Part of a small language model's weights.
Architecture: LayerNorm before each block, rotary positions, biases, untied embeddings, attention and MLP in parallel.
MLP neurons of a small language model. Each row is named by its layer, matrix (up: input weights) and neuron, and shows model dimensions 80-175. Each number is 500 + 40 x the weight over its row's rms, rounded and kept within 0 to 999. Numbers have three digits each.
After each neuron's rows, "fires on" lists the tokens most often at its 100 highest values on Wikipedia text that the model never trained on. A number after a token or word is its count.

L3.up734:481518405513531458505595508451418439437499559514444523582432499529502469523521462485472494511513517486434538447474526511458559498476479468537499582430517551500524516446485540413580525532504525543513473531491540455422536540535489510548516539582485536436509493507453405516470439481504553523
fires on: "od" 34, "al" 34, "ud" 4

L3.up170:450504539543537559453495473465551515517442484495447508512445416493538547557586548432549430502538463428454527495510477531489533478457506498549496529453463523550505447484473449445453490535530532473504439523436440509603536438427475587507449434497510538512465545562507504499489474461540486505
fires on: "s" 17, "'" 15, "ent" 12, "row" 8, "ty" 5

L3.up122:519579511512478458413518539459555535475487559481473559465519515549552468509555552422469449530447555489515522462512524539534473544470557499504489524492446493465515545536469519522459444468448537470511511524425487526435500461502609517559452426427522491561519466565480551494498492541517491498
fires on: "en" 54, "ther" 9, " rem" 9, ":" 7, "ene" 7, " pre" 7

L6.up83:477576456535565464514484441543452469503523448520515518502480485541511447542533537498415566601524503563500453493463480502586491466592477529505468501579545470550433560514485495491461455490485526503454518446493557458431445512560499515592634532520451428515482481520537501459516537564495490535
fires on: " (" 13, " |" 12, "m" 10, "b" 9, "==" 8, " " 8

L6.up267:573564501463512501563485512438494481518506531489457472449558470467569619569470416537451442522478480535483545458516548527481488491495521583471525467551547518461472556505524468442533555488561494473485504563508510504399535532487577489588514513438587503503481461494507486483512513498450430497
fires on: "." 28, "^{" 8, "m" 8, "th" 7, "in" 7, "on" 5

L3.up162:501515447538410495505452511461502527540585546516467481496485503419575511499480494542497551479410495516536475527492402486466458418499470503529476525513429506455536520459525478493493533444491408515525539533496555482485487587522499501508521513474443541468493473485583456508504553535458461507
fires on: "." 21, "od" 19, " ." 18, "ograph" 11, ".." 8, "conom" 7

L3.up71:492487518495446531413514439444476523559551523582504470528526457529430417535472482539513466505429476511518513521561544514497459477506538498515509501490507443437558551486494515491503430512465474516500427514516590504490497480524463562458455529573504500512505485573439472461575454503384483541
fires on: "y" 14, "ag" 14, "ive" 9, "ary" 9, "ry" 9, "ander" 9

L3.up754:525474465487551464521488554418554484566533472496476485519513497448561486431494580488475520389427490524509455553530456450544526481511493544520508503498412476476486530483511494483500496521524445487468553505494476516504530509479448563430463523549437489510441508450476519506548468481537386575
fires on: "it" 18, "ir" 15, "ath" 7, "h" 6, " rest" 6, " Ab" 6

L3.up565:517561543525442540543398496508455468511560504510456481538457537487537542469549499541513520525471492544501468550483518454517494441440430449461435524492448538504441464550513494464508551437566508491580521460523458517432428473489479518536511464453516453476530459509537506574572515521455481543
fires on: "," 21, " and" 19, ":" 19, "at" 7, "ed" 6

L3.up346:546512508506533460440487484419551444488448504441437525486498559562420515485529538535554477484519442460502525607481524558456581545510529472493473418518562522502496523559505498474503481478490465512504465455459517585515497536509418529474503483526537508487448468501472456455570487588516519360
fires on: " remain" 18, "uring" 10, "n" 9, "ow" 8, " stand" 7, "on" 7

L3.up807:488620490464490476437438534502520477508531585531514446482423520493538431499496521460458468436572493561520555470515541479506519484497473466496612513507536477483450480409426507456533523500512524501598440554541509499540524512407476533472517443496516475488486521498475481471508494478539510436
fires on: " An" 18, "ree" 12, "ine" 11, "our" 8, "ous" 7

L3.up517:485515500507495434492506494467560474562532466537385493521509477486516545500500528449533494478495579513468518543531487506555492493525462469499519502435490558520474516460528493526509493508524510445542562493452480542510384457527522520455479531514432534484515567557498444469494484473511531507
fires on: "y" 18, "s" 13, "-" 11, "ur" 7, "ans" 6, "ir" 6

L3.up259:513593571489513499537455543548471490580395532462522517491473513497534520591561537453478499521470450392467469497502561494500450422479444450472450542512513531525539555390509549491538458474539555526521486522521504471506473481439521495493538515518477485492454484529537583551474460511431471568
fires on: "," 40, ")" 34, "." 8, ")." 7, ")," 5, ".\n\n" 4

L3.up188:533572510513457542456472542525479516481523560451529459507533450524466415485458487496548487467480576505479517443481477583516539542481441533471488486480520498541510463528500527499536514450490501509539598507407549518491555518473493519446534521510487439495492476526487492435490524501533516483
fires on: " Par" 22, "ar" 21, " par" 12, " of" 9, "xt" 6

L6.up646:489610550559529558424544496462453525463551612474465504522595507477482442439473496565430542500504446503538476469474512481493491411512505529581497505647507488571486462471555544504502528534455427452437523598516495586464484481486532428500501554470481461487470520528449509476483484475422530501
fires on: "e" 12, "ol" 12, "ron" 9, "ep" 7, "is" 7, "old" 6

L3.up594:565549486513451497534513509537549530509512452490517465514482522448466515467520519501507531561515472458570493464430516543439389499481453427512430452509516516489469531453462452499481400537526474536568536566508496543512493447451479463472521455531559551481435541493502526501512551467537490517
fires on: "," 80, "oth" 5

L3.up315:536529555589540488506468543467427459584450468518505475528531503528505497521512513522453438551546476417497574491620572470547485496509500509538570522543535400497560507505543558487491505536505482476454505471502432446459487429536473521482537482525536525532451521496454504456519436631534508532
fires on: ".\n\n" 34, "\n\n" 33, "ac" 14, "aving" 10

L6.up776:535523476505566512526497468504574530490519465489462491495474506471578551440421455476550468546502590514469467470470516495516409453463507510506553492463515499531493503496510538415481431467477524510563532488428440530453488476478448496557519483515541504539505530495482530564439511462500541449
fires on: "en" 24, " or" 12, " not" 12, "in" 6, "est" 6, "ter" 5

L3.up543:514467486514473483506463462570542445528448493549432452487481480461506606560483474546539518511498519503526506486494458473440513487551429453456448467445459455529520557524508501491496482400505483531582519454545509505482443517531460456424490460544588375535470507502505530479449448555530569471
fires on: "v" 28, "ov" 18, "du" 13, "n" 12, "r" 6, "nt" 5

L3.up368:535515440544517574428492500465439461473497484442570449452448483615562527415484561588462496512520534556502541496548480507490582487466551494472551444484518488522464480553552458433541518478455486473494480479562508466504461497480513493507541517416535513530549520463514481477543529477506525501
fires on: "at" 18, " place" 10, " Party" 8, "inal" 8, "eneral" 6, " Team" 6

L3.up24:452496433526564476547531515539575459543489483508448396470518436508565492548480459577430469448453490544511473534524490531472514495533564454543509545459493429554497543517465481463548485492497442476525415493498499472529488496462542451505523470498480468478529487480568456488495452546495469517
fires on: " up" 14, "ast" 13, " off" 12, "ome" 7, " West" 6

L3.up191:447455544537541557443489555530508523485487553454463476508449493521478464475510532478489517560523479532444453480635506458574517578494476512509443548527551495600527481543505445499492531447509506499529499478466536542447499460502447440521478519567505518518463433506545568482518513542512477457
fires on: "v" 67, " rece" 13, "ab" 9, "/" 6

L3.up416:509541525514467488474494483480523589517510519463498484543505522434469560499538457529553495555489482501461541543505495528537467445531441490464493489479451481493431544438459474554456458488479516543581519422483497464464468503491529555568443491553555516506527552515465506460579504436487518532
fires on: "," 97

L6.up836:453514496435549498420549558540525478496434547512432531480444469489446497563568519455585508427554423565438476554524496461444592512485559526482443523457509453463510458483543538472466618453449469558487549501513510508497440485483540495494520495475532470509457486517513464527531482490505495458
fires on: "ri" 11, "rom" 10, "eb" 8, "ou" 8, "em" 8, "op" 6

L6.up244:494504539516419552507508415500512476491480505543511508486507522540494498524440476504559394545497512515449537440509480514563441470496535459515529498538541374517497447556567467434533480542508528506532524567456474535496528482433520485458511505458502448485513510508508478484438556494467484517
fires on: " and" 20, "," 17, "en" 17, " or" 7, "n" 6

L6.up874:481518528467516510462510566559500524413514454493463478567473529481480531503512493502498565439515499497442541375445487507476525501474400506479437478428549533487554535489522488471558573495446427498477463440528559502479500518539508534546568570466473449504514508451454462501489543519535411502
fires on: "r" 49, " am" 7, "ff" 6, "as" 5, "on" 5

L3.up237:505517501482474455448555512511520547510455523523490459505503489528451413544557478482500511433481430571470466517545531573555512518490499495467510492497520534510470521499465446543511551459567543538459498528493504458521495503454480570534534509476553438489498522461529494471432399497437505487
fires on: "ig" 63, "und" 21, "ind" 9

L3.up326:484517477537530540503457540582527451546472492487459571533527494479472556460464514500475550415525548478475529473611468519510531542524486602457478501522502513542557532476489509555471525548505470507434420489557574483460496467480456482491449513519584547525483524483447451463527530405570525523
fires on: "ep" 16, "eng" 16, " dep" 15, " a" 6, "eb" 6, "ered" 5

L3.up6:532476528478542502525567483401588408464552493539497481513528497549536474436474417505396480551526542515515488562601546480494489458464588534508523571483502514525477490480510474468465470516432459551536447537496512522493472442496497572498440563534534522507458446474494481492519455477554517497
fires on: " to" 21, "ander" 11, " left" 8, "y" 7, "ant" 7, "and" 7

L6.up367:493503476569428513474508458498533484508468583544438585514442527474468466486435521514541418495513508486470466473462505537422470456574519497516493502435512461539459456515490565375514506491519469528488517503526472482492486528404482526504541548612496556494449473504484443529493538543582523531
fires on: "al" 24, " Liber" 6, "is" 6, "re" 5, "g" 5, "l" 5

L3.up886:486443400529494452564434513466601476517443572392486486431543477542463503515503526498448526438487493523493517452433508462466482491551539453543525443563449474437524485494571504443475510564509510529534482590468504488473559544549555512478485500422455509464502468507439522511468470433507459506
fires on: " in" 26, " of" 22, "S" 18, "ce" 9

L6.up51:473458503535494520527521508458564522465531428498476578522469462543471492475498494489489443452503469554508531512465513458508456519508517510504412475546464479450535555544441521479461425452565517483478477514502461553428372452484455462541527558454549486492581521499559465448500481419479473501
fires on: " c" 31, "wo" 7, "w" 7, "n" 7, "un" 7, "ol" 7

L3.up196:500518493506467490570478408563461528529459485458504538470502484450531501521560481474499432456488432444456474396493472500539432436492536595519522440541411501507475580535530499472547485454533427445531478509478536477451518549480473476525552515485488488508501529488507522505555483489466545506
fires on: "," 100

L3.up711:466479495513435529448459526476557462530445495510488508471478522610512551493517506539438471468469393509490542469627576511555507536478580569573546492441487486466432498490458478534496503482563524519497512534504484550501509450460498391475471476469468483493499478483472477528517457479503453495
fires on: "ong" 23, "ington" 18, "ach" 14, "iven" 8, "ake" 7

L3.up216:517603510541452503573500454543451520484516532516543478509509523484501507448547490529516514521498531440503498470569522508557519540530534446408450463525441520517521547534511556507485433483571551492469447451503550498435523496456552498494441527557472498493501491507485525460483492566539515472
fires on: " had" 30, " was" 26, " were" 7, " announced" 7, " ext" 5, " dist" 4

L3.up518:490539425503440480523370478521462493588496507478551544459495486510548550549493523516514473517469541489478568519454463507455570559505564477455590473410511536506520498490522468478386511537490553533510570523495529500531509522539487448503478529453491517500485530532550518465441529533413441506
fires on: "ir" 16, "ill" 14, "er" 10, "el" 8, " in" 7

L6.up229:491488483503478525442473462399461521500478475443534496550537517534525526470559463522462482547537479535483541536490484487450536476582481523472532416575527546384495500565534518432408555541528446525532499509516521467565499496525500580515490549503472442536527506528508547466527470510513539517
fires on: " an" 47, "os" 8, "at" 7, " Party" 6, "ig" 5, "ate" 5

L6.up262:487435480499476472491474436525558566579438438512472539485493462507436484452508511528542496430491526496509545514526492425475541551490524466561448454558577469500548517432465512500556461453517492526406483500494479505506581469497527486502546453425478454483569515529517506441488452534535430497
fires on: "w" 17, "h" 13, "e" 10, " H" 10, "n" 8, " h" 7

L6.up152:527551518497437423514546457528479555524425551465450505524475488515513533487491448427448552518560492545466450516562479550464539449513471425481448514510517484469511526527573592507477518502486551464468517520567424498567479516512482441520554449554492502474485498573488474504521498560536436523
fires on: " O" 14, "ab" 10, "á" 8, "as" 7, "ov" 7, " U" 7

L6.up441:502541543495491484498512478517497467452500522514507486497525495450467516529566491545512479490497491561527500493557477498525432520437508504500379496505462443517501545486476468511520495553504505446480521548548549583463486534548457434554498493461483493534567512484471505520453450396458543434
fires on: "w" 23, "ew" 9, "il" 6, "un" 6, "ar" 5, "f" 5

L3.up866:594543514458451482435507492509494497570483507494532475505571562530519551503515527451471521453484503466493518526486556415550519526537496490428486535496509503477422511582481492591486441524534523506444535555473536527422501482463563480576518537570506532528510503497480476465529481557479508486
fires on: " was" 42, " had" 28, "ost" 6, ":" 5, " has" 5

L6.up451:578520533538467490454442540519531490482467439603518445528431492451443486456535525535522565532518488462457537459530418548491460505527565504511398546540532508497571454480552491465446523513540518494436563465527491483462463519481505497528507466505519557464530598494494468498463500589564516567
fires on: "y" 19, "p" 12, "s" 10, "a" 9, "le" 6, " co" 4

L3.up792:533528434513539545493459484535509465568394456460424492486477509483511521497503463464451494605523522471480486504526494597516542555495552471467536499456477453429531516459570477523516506534503509467414471541505521509528481494517561484556504454464478525504484472501544449472487517523433488540
fires on: " more" 28, " with" 17, "l" 14, "ather" 7, "ess" 6, "ool" 4

L3.up268:501478523444447436472485436546477421537450438437476463504472536489554497584481448503474538551537528456572521487544589424453494521527512523472526522517541467468446513473434461478455497435494500514588479470511492502577425451462546517517401544557436492535469461489509549531452568512492566523
fires on: "s" 48, "ite" 9, "T" 8, "S" 4

L6.up887:493531495521431443454487583459578544486506425474436503525534548521470487549541491549515574545447541495512472518466568526509521515428486504523507559441524470518543562491489554497501480546493469462498532498533463492472470512525549478500424511474542490500481489453581483491530525503478487506
fires on: " h" 15, ":" 14, " th" 10, "H" 6, "y" 6, "et" 6

L3.up602:487493536500510470496488515509503525513562486501560561585482486484494488513517464507506569537502486530517463463477505539506491554448535543482448526540545468505519516457451458501480523507461488441486502437508466510477511530549500551489496479521530498442573480505498499569511500472535543485
fires on: "–" 32, " in" 21, "ing" 8, "-" 6, "m" 5, "all" 5

L3.up332:477476546515475454517567539487568451587533555495486497487492545479459517511524488482555526477404555562440501498464488515470549580592511567413518483498488495538587561479512506502525522504447468543498495496433545516481565585488487525535574529484460466518514515500520494497500551458455584450
fires on: "I" 36, "ell" 19, "iz" 11, "x" 7, "al" 5, "q" 5

L3.up256:490423519556588546449483446524444547569546465473533520483474540463444517571420626516466447499513532479449471492455498460512486500528454560484421551473512520528493484535509463529514500552439426492467547477490547549479501523534485489448469522439474489469586488475533500423466514501498547528
fires on: " by" 22, " to" 7, " from" 7, ":" 6, " ext" 5, "xt" 5

L3.up466:407513501488498558552521469470484466482546501529519523593616516564520513505509492433443450515446524453443539565534506493424455429480475501493530455493491459513493560427458469495500501511542467508538430513468550470477520528476496493490533484508493481578486484530494433512446511523573454569
fires on: "am" 18, " of" 18, "ven" 8, "-" 5, ":" 4, "6" 4

L6.up694:513577465487463507500513544459520532459470501536516562594465451521512455539552518473459431481481462431463512524480521488566514515474518482480578528529470480540442493533504492444531445452474490499484510463557517465485432474538511541483495434594491488476431592551553535483453568610481512488
fires on: ".\n\n" 22, "\n\n" 14, " ex" 8, " ann" 6, " |" 5

L6.up274:497488442570436464508473474465462481520481494470420504534469523519526456533498509529518500443489503545531531513426522543431478486447470440494499465520538398542496531569480543500547393493602416512516565483550505492507461511500472546437430588517566520496493509497486403455488463528504589528
fires on: "ent" 13, "y" 11, "en" 10, "et" 9, " was" 6, " g" 5

L3.up294:479531569474452522510502445526549417470543506554466424508476483489527513539501445479452537511478516475442491539480473464517524498475480526561537509474504482476498503400616565494503555488500441504513435480521520518551524504445499545521423539513537467561451453453577490487457442503476484496
fires on: "ed" 18, "ord" 15, " Russ" 9, "ied" 8, "duced" 5

L6.up600:512471541445460451502562476512475537505501487554481530591527479498542517442515467488466540521536617482475495440472542521517505521501444496507443462548507517489444485563499500463431565496514457477518500466507553520581571516487530487621471454451497549503475525473472460489478445499530487381
fires on: "on" 25, "in" 15, " a" 12, " for" 7, ":" 4, " am" 4

L6.up249:533474498501468438494509504473585514514515449499482470477498449520507527523444500479608433450515455481548484502512529442497476498444456504596476444485432474484528487368413473411583469521565448502500516523566460521481471444523546477500513568535549530492485500515479527454560435506539468436
fires on: " other" 12, "est" 11, "oy" 9, " first" 6, "th" 6, "d" 6

L6.up769:542550480480505512510477513505463512530522451514517437495471505544485451558492529523511536465564506531479536560555456458500535536542487500470480532455497461518445483460503556524487500546535491514592514420466460464464506500495461538564488535415398442444543522500543534529517544486520604517
fires on: "an" 33, "h" 13, "ip" 6, "at" 4, "am" 4, "ar" 4

L3.up473:469524518449565550507469532552471542506516501472517450531514462524536512499467463483514553452546530434489466504538471537475483438489430467535492497472492524536440462574552520502571562550486525530519525533576500535537479484513499551502440474453488525442539560520490486542419526483533543524
fires on: "-" 22, "on" 16, " int" 11, "m" 11

L3.up177:490479462493510458486413490441541485510521641559482456460565464479474500524494538474513477512529510462551548494537427487541511490542556477556534490519474540491467494474466513476492515493538531533402486510464566526478443513484424494502509498550471437510477513456546538515495484550442464551
fires on: " on" 27, "7" 14, "ing" 7, "2" 7, "id" 4, "′" 4

L6.up811:500510493473458483472458442497494508468391536535531500567507523486523581570526470505472496487479476605473493491526542539496506481412572556394509533536421476539437499483542492539534510421447443474545531506498471525479509417488569556561480474432496514526566516482482512516487523476471475463
fires on: "," 16, " |" 15, " and" 9, "7" 7, "l" 7

L6.up382:482459470484473490501509481480510533508545532553435510485451502539491556543553590533482439528517497517487525503523444431426566501544495432499480515466462449491503419539547468476546503462572528531517461507552448492550464518545475508514466452488557517550448486486408530465620501444469500491
fires on: " December" 17, "ig" 11, " +" 7, " ship" 6, " October" 6, "z" 5

L3.up273:518455466498543501515487434534530558494565507549528588556509504554591505500524537498567443580518512493536538603467555506529480429552441528461554479448471502556473492443511520515514543460495539478511518469500577473475419488447601546531498528489519457521504467534465574506468458449512452471
fires on: "ish" 28, "ian" 13, "and" 8, "ine" 8, "an" 7, "." 5

L3.up779:538498507459581451466453575578477458535406554509507485488441443551499533533503477489540498517464516429460505543526571415514480526455517512451531502559550517444508495470475497520455517466472500546562499484508433461462474533484534491519487458504435532523505513550488504520499460499450559425
fires on: "ific" 19, "9" 13, "d" 12, "st" 10, "ad" 7, " med" 6

L6.up170:450472440501454451529579519491520614542457531488553512424551516509484472528521556515524498478586502537481508485519555581469471506484527393459477518518477488564487500524498510575525490477540479510471510514506505540521464505483524452517399541505588535464457513470477462443500560479472478533
fires on: " a" 26, "0" 18, "2" 15, " p" 10, "1" 5

L3.up796:508497438496539525391523474470459496486541470533602535498452473507442442459455518439510532512461592494521530502434569536536528521495528433497523515479533491576519417562547539518525462576512524488458460513504543505543501537472496549475453469536451526480504497529473536425500452577512513453
fires on: " d" 41, " &" 14, " and" 9, " %" 6, " gu" 4

L3.up525:508443457489515489506550475476547526462478506486543510555459501505472519492484484446487509447556531545414411493535554550506456590521460465527522471529556476440540454420561491504506506459524442551589402491465515543532502531444549545507509484511576504508460499488522544445481437494524472490
fires on: "ly" 25, " as" 18, " sk" 12, " lead" 8, " of" 5, "ody" 5

L6.up392:444494529432482482557514501551493449462542531607533508434522499472403453507463524446524536510469525567490451468542515520435523532489462574479483480512493477487435444449487544494500535433500460454475503501519444507496470450414507541459475529554486545564483518521495532555515498526492539453
fires on: "ed" 29, "\"" 29, "ar" 9, "ied" 4

L6.up185:506470516498501528553507448480615484568479505442530555468445478457477455417474480437557500545466521539492468508512440537557474542471532470457430453515508554490438555490492499498464512490444476431469487475527386508444528432522471436592508511508527567525523447505524509532499564489511462529
fires on: "em" 17, " |" 14, "m" 12, " in" 8, " sk" 6, "en" 6

L3.up803:508517418535442502473476461494447466452552544467502537539503483497524497547520450455420471574435575471497519516461439512491513410482466470505546468441519507513494501564492462479434435567463518504531521441520531496476496558557497549490530463514481478551532506477498512419494482504538479494
fires on: "ol" 28, "E" 28, " El" 11, " E" 8, "t" 7, "n" 5

L6.up402:503464484459508466492508568472524493583554508593504469457475530467555476518486520509502529535458475444488471496479483558437565488493483513571533497465529530453544457572410473448536462472481516480504497490487466587478503477510528483510512523547428465502548502564484441544491464507512514481
fires on: "i" 22, "s" 14, "ut" 9, "ation" 7, "us" 5, "os" 5

L6.up32:466515506521440467510483514476510443483516464526470502437534506515436422451490462522518498560516506500479472511489475493526456492456522483466431465466475418518519533485480546462435480462462487521424501583516501558517441498583573519490445517561469556427536454558554507480503589497458455506
fires on: "1" 19, " a" 10, "ens" 9, " Is" 7, "us" 5

L6.up191:528438420492454479524456457507515478471444523492564485530485531496528459488496587565519547446493467464493467556466496482464487519505459470535519536514551492491569557438496544465445493529503459458517543437560547473487503468466569535473527518502460531456501469496541434507490461534512513471
fires on: "ar" 13, "." 10, "al" 9, " ." 8, "ic" 6, "ed" 5

L3.up802:474525453532520505487565471466490545513566475388457517469474453485513563425504464506490481496506525471501457516506566527501496481497520478479439527524474549498428556492516470536540436472476512526563528505456534467576520454507472585477505482454442558459492496539506515445504508447453522493
fires on: "our" 45, "ied" 12, " title" 6, "in" 5, "ur" 5, "y" 4

L3.up655:472529508560455467502479449483442516455511505511444535483491491495611434481498411491500516477526477503507520473574530486522565526511529430478492518424465439378392488502487452543514440472476499485482466507517472442444556481467546509431487505467447470521572473466506442467500486485543501551
fires on: "pl" 14, "ive" 11, "ten" 10, " list" 9, "ese" 9, "fer" 5

L6.up161:474586491536433551534505497539495531534460537514501535453602517475512519491512457523540543481510490505448496469591528525485444472494458411468509520534452515493507424501505502504513518462465381608503554457548464461508466517521507560537423528526499409511504504479513489454531478521536539521
fires on: "at" 14, "ut" 10, "id" 7, "m" 7, "o" 7, "om" 6

L6.up561:478521409469505517488475555480523565489503468504471549474502533486491569496486500438554539529509503520524563466535479489538481530498466428459484451518475463568526489516480490538578552507493502498456515510514467537447542496478601480539481532473462527457471521504570524451464502519498463442
fires on: " m" 33, "0" 9, " p" 5, "ts" 5, "n" 5

L3.up708:505521512487466437506537516503484529420533494579533494503483549518490460475583535546500565535485451534508434537482498497513548519450457488532526565529423429503476494465491499494554579391599509494479540432496548470491539498450490490531462449429484503514478483423527503456565476384523455455
fires on: ")," 26, " –" 21, " |" 12, ":" 10, "," 9, ")." 7

L6.up809:543421496534510474524465519436516504533535529419611443482464479528528564450535494511548501575537480520439506530420512546513496481543537474472537450455482514453532499507550477440520423563440487504507545513425479490544517541510520586493471536498461473486535504460509511401481498521461514483
fires on: "in" 25, "n" 12, "t" 8, "ir" 8, "l" 8

L6.up621:459497416466489533540485515505503548485587462502427501479480470424584505494539517489514607466528505453454447501468484451521556479476612527477545509492465561584527566539557574493610458475470543547524511503559422522494539476508494561466481545505496563530563552464581533451494438505556478497
fires on: " st" 26, " P" 19, " r" 12, "pl" 9, " R" 4, " dec" 4

L3.up832:425515465506527461544524617517471423495486420527529476567523562446537440535417502587532477538408498534497529482500475508490551441479457534459502481504468524483435514442501435551428542496491458494490491474498492521502497595520453490430467491538491408456531514504564477444523490560514487516
fires on: "ir" 55, "and" 40

L3.up459:564540529578471483531443483429544496600542507540486609489469486606545478497619514467491440508436485416515474465528508466531555446520477522454500549479534483537484500546508463538554462470527511498567533480493546518443526512509542487473440473512470510550509479575475482531507465547537530522
fires on: "en" 25, "ven" 15, "urg" 9, ":" 7, "eng" 5, "ik" 5

L3.up52:499511434471519498496526544495549500475456426474480539469472545459533522480525530488555486543445545495490495474477425559473474489502507504375405477484498505489481517446570462488495505537500537419491477541466489544502520438512474557540553498554482457563459515503531526435486472549499583605
fires on: " won" 12, " run" 11, "ch" 9, "ry" 7, "un" 7, "ug" 5

L3.up643:551501522462529483475497453523524458601532540504502437513468475514473561434569539460547434440465437470491558495527521476485450494480570573448517495448487433479527424525464600511506467523488486517578503529506456578455556549495539547499488515530474487500499565489490489541447475524572519568
fires on: "et" 16, "ight" 15, "is" 15, "f" 9, " eng" 6, "emb" 5

L6.up586:510491441618449512550448481540483450511529481482527450514490555474454479510564543615466584547436534439452441514529476540471497463522555480442541530529498384494478475436477519487565561446504549523513508489495431488418528456485497469615512426543489532493510466500484489516414552511548528471
fires on: " |" 32, "7" 8, ":" 7, "0" 6, "i" 4, "im" 4

L6.up717:470489492554426531445558536477499607539473483524504457447560630490490471536524441504492556452437523524508467493547557466452475524494520534510457509523506484550484476491459483502554526424462503552487494497489487492486513456564440538482517497403524447493505536451483562585474471460521569518
fires on: "ig" 15, "ion" 12, "f" 7, " r" 7, "at" 6, "et" 5

L6.up383:509547526452485480534456460506505525518470534575497496498461487499452542475478484498608459504498496521468442476460454503511405498494494526462473456479532529463488568491499538492439485504425511431466448485494526542546456502523527509518501472485516532548460525489531481474493546467505492515
fires on: " a" 36, " e" 25, " inter" 10, " le" 5, "ter" 4, " gu" 4

L6.up573:493501463485501449460546488446532463482487505530473543553444546468538512497502454551513474524518515506433527501487524499474376436507536580553458526411481459464490436573430549453432424504487504497543516516514506515488478406458564516505523496516543448560474446521477494486496407507507477486
fires on: "." 43, " Am" 10, "1" 10, " of" 8, " am" 4

L3.up205:482504550498505497485582535515495541472469511496491488504519552472514444475444531524552471490465553466514563490550477558581542466499484527529544515530457452493503519468419493498481511542455471501441588440524536432407509536499525490461534452468572495514525575478529476466552603450479497501
fires on: "and" 32, " end" 20, "ay" 15, "en" 8, "ed" 6, "a" 5

L3.up392:522529479476471531579560546542464410465521483544453580465513502542493475501528544490524518542465486523523470507470518482568549544517548440479527578475507454566439475506477513505499494458505487468573542495456481568444441498489551520458469500489408579540437487512493494435434545466529531467
fires on: "ed" 42, " of" 9, "eded" 6, "ted" 4, " won" 4, "ied" 4

L6.up657:477483497417455467461434511523551424444482541479498575523508520490423468467412513537452508482514524522531513514464476461522524462482491526482509510442449536418519532511494433535547568489480481432421505533487445544511520542501558510534453485536475555570432584458488488448503444455499519530
fires on: " St" 26, " B" 24, "it" 14, "b" 6, "ec" 4, " Cl" 4

L3.up159:528585482453517464459414554434521520520462510536515530510479435443523506505544481501550461530518430474571611537508565525524487472479464478495482484563448571549543489471448563475489436525473479456481486538532506533453510533517555468533488467490523488517467511571453525469417470498528469494
fires on: "e" 17, "t" 15, "ated" 7, "ed" 6, "and" 5

L3.up25:479503582525524488566442558507563550468567513475484438539499471452489477440594534543442496449514495448512553488512453542470472520435543442486476529481408515618515500431515507525452526512508514463490490510571422509456485509513535519497476470442455532541559537499544462393492563499530405552
fires on: " tra" 19, "le" 11, " pop" 8, "y" 8, " do" 7

L6.up286:424432487463522463528512601496498515531557444522439581529419454586453529497466465508522391486482487479456479562468453553547467449454546495463473437491523490488491537477448396485482577518529502471422554519547481464494467425491507503542445491566458490493500580545522606529504582444489499535
fires on: "b" 26, "l" 18, "1" 16, "4" 6, "us" 6, "im" 5

L3.up786:509543475516483484539554530510442485443546535480468561460461537572550438532473475515512437525476520464472549523541463501486476531514557494498492532539563549529449533475480458544436492468564457515458539497528435539489450470498522510507552471583527558408498478456491483490490572538550473504
fires on: "–" 28, " of" 19, "als" 8, " the" 8, " co" 6, "te" 5

L6.up375:523557504597490477528492475495433494520496551477485516461535495454486401501501450496511547526593514513487479471485473515549542444492475456476482470539490482497538481495499537471467493516465520447526493510476415510539518421524539530559457497485467559554514500516543516406535529566538570503
fires on: "m" 17, "ent" 15, "at" 13, "ct" 12, "st" 5, "eter" 4

L3.up424:460553480508464500471491530457495555583487445459512523431472484498536460520481472500505502440479496473488540484469546506458491456450441485459467471517506459543527556613577575525550543468569511546493421501531512486447535497485533565468504518474462491580565528544480505515450491537563451504
fires on: " ev" 28, " role" 13, " term" 9, "ust" 9, "at" 8, "\n\n" 6

L3.up277:519486529392487469448564528530518517539508541505521496529562484474534534559511524504556489429518460484470462525491426448503498469505564593545537517470543417578514517563486443494547504565458538499509493544584496514505366500517537484457512539487557455448491532505518577552527462490577518433
fires on: "-" 44, " \"" 28, "/" 25

L6.up446:465503499503539435486505447483574463511510545442585550462567562474520437481466460513437449517458490480487429550544468461521457489556463526553565505540559455536540514494437502525497483447533500487538484520539442476520511491535506478490452519548510498495559494528523496447524525455532473521
fires on: "2" 35, " /" 14, "ud" 11, " (" 6

L3.up121:489557532526479491432538498491471488467513502519495449549511511467522419496469476484446510482491534414492477391424518513448488507551468454442453549556479482478507519476374438521572486458502537526522532482521563509559517472515523518473510467527546474461576421511495463467509583555493553507
fires on: "%" 14, " Division" 13, "ons" 10, ":" 9, "ivision" 5, "andidate" 5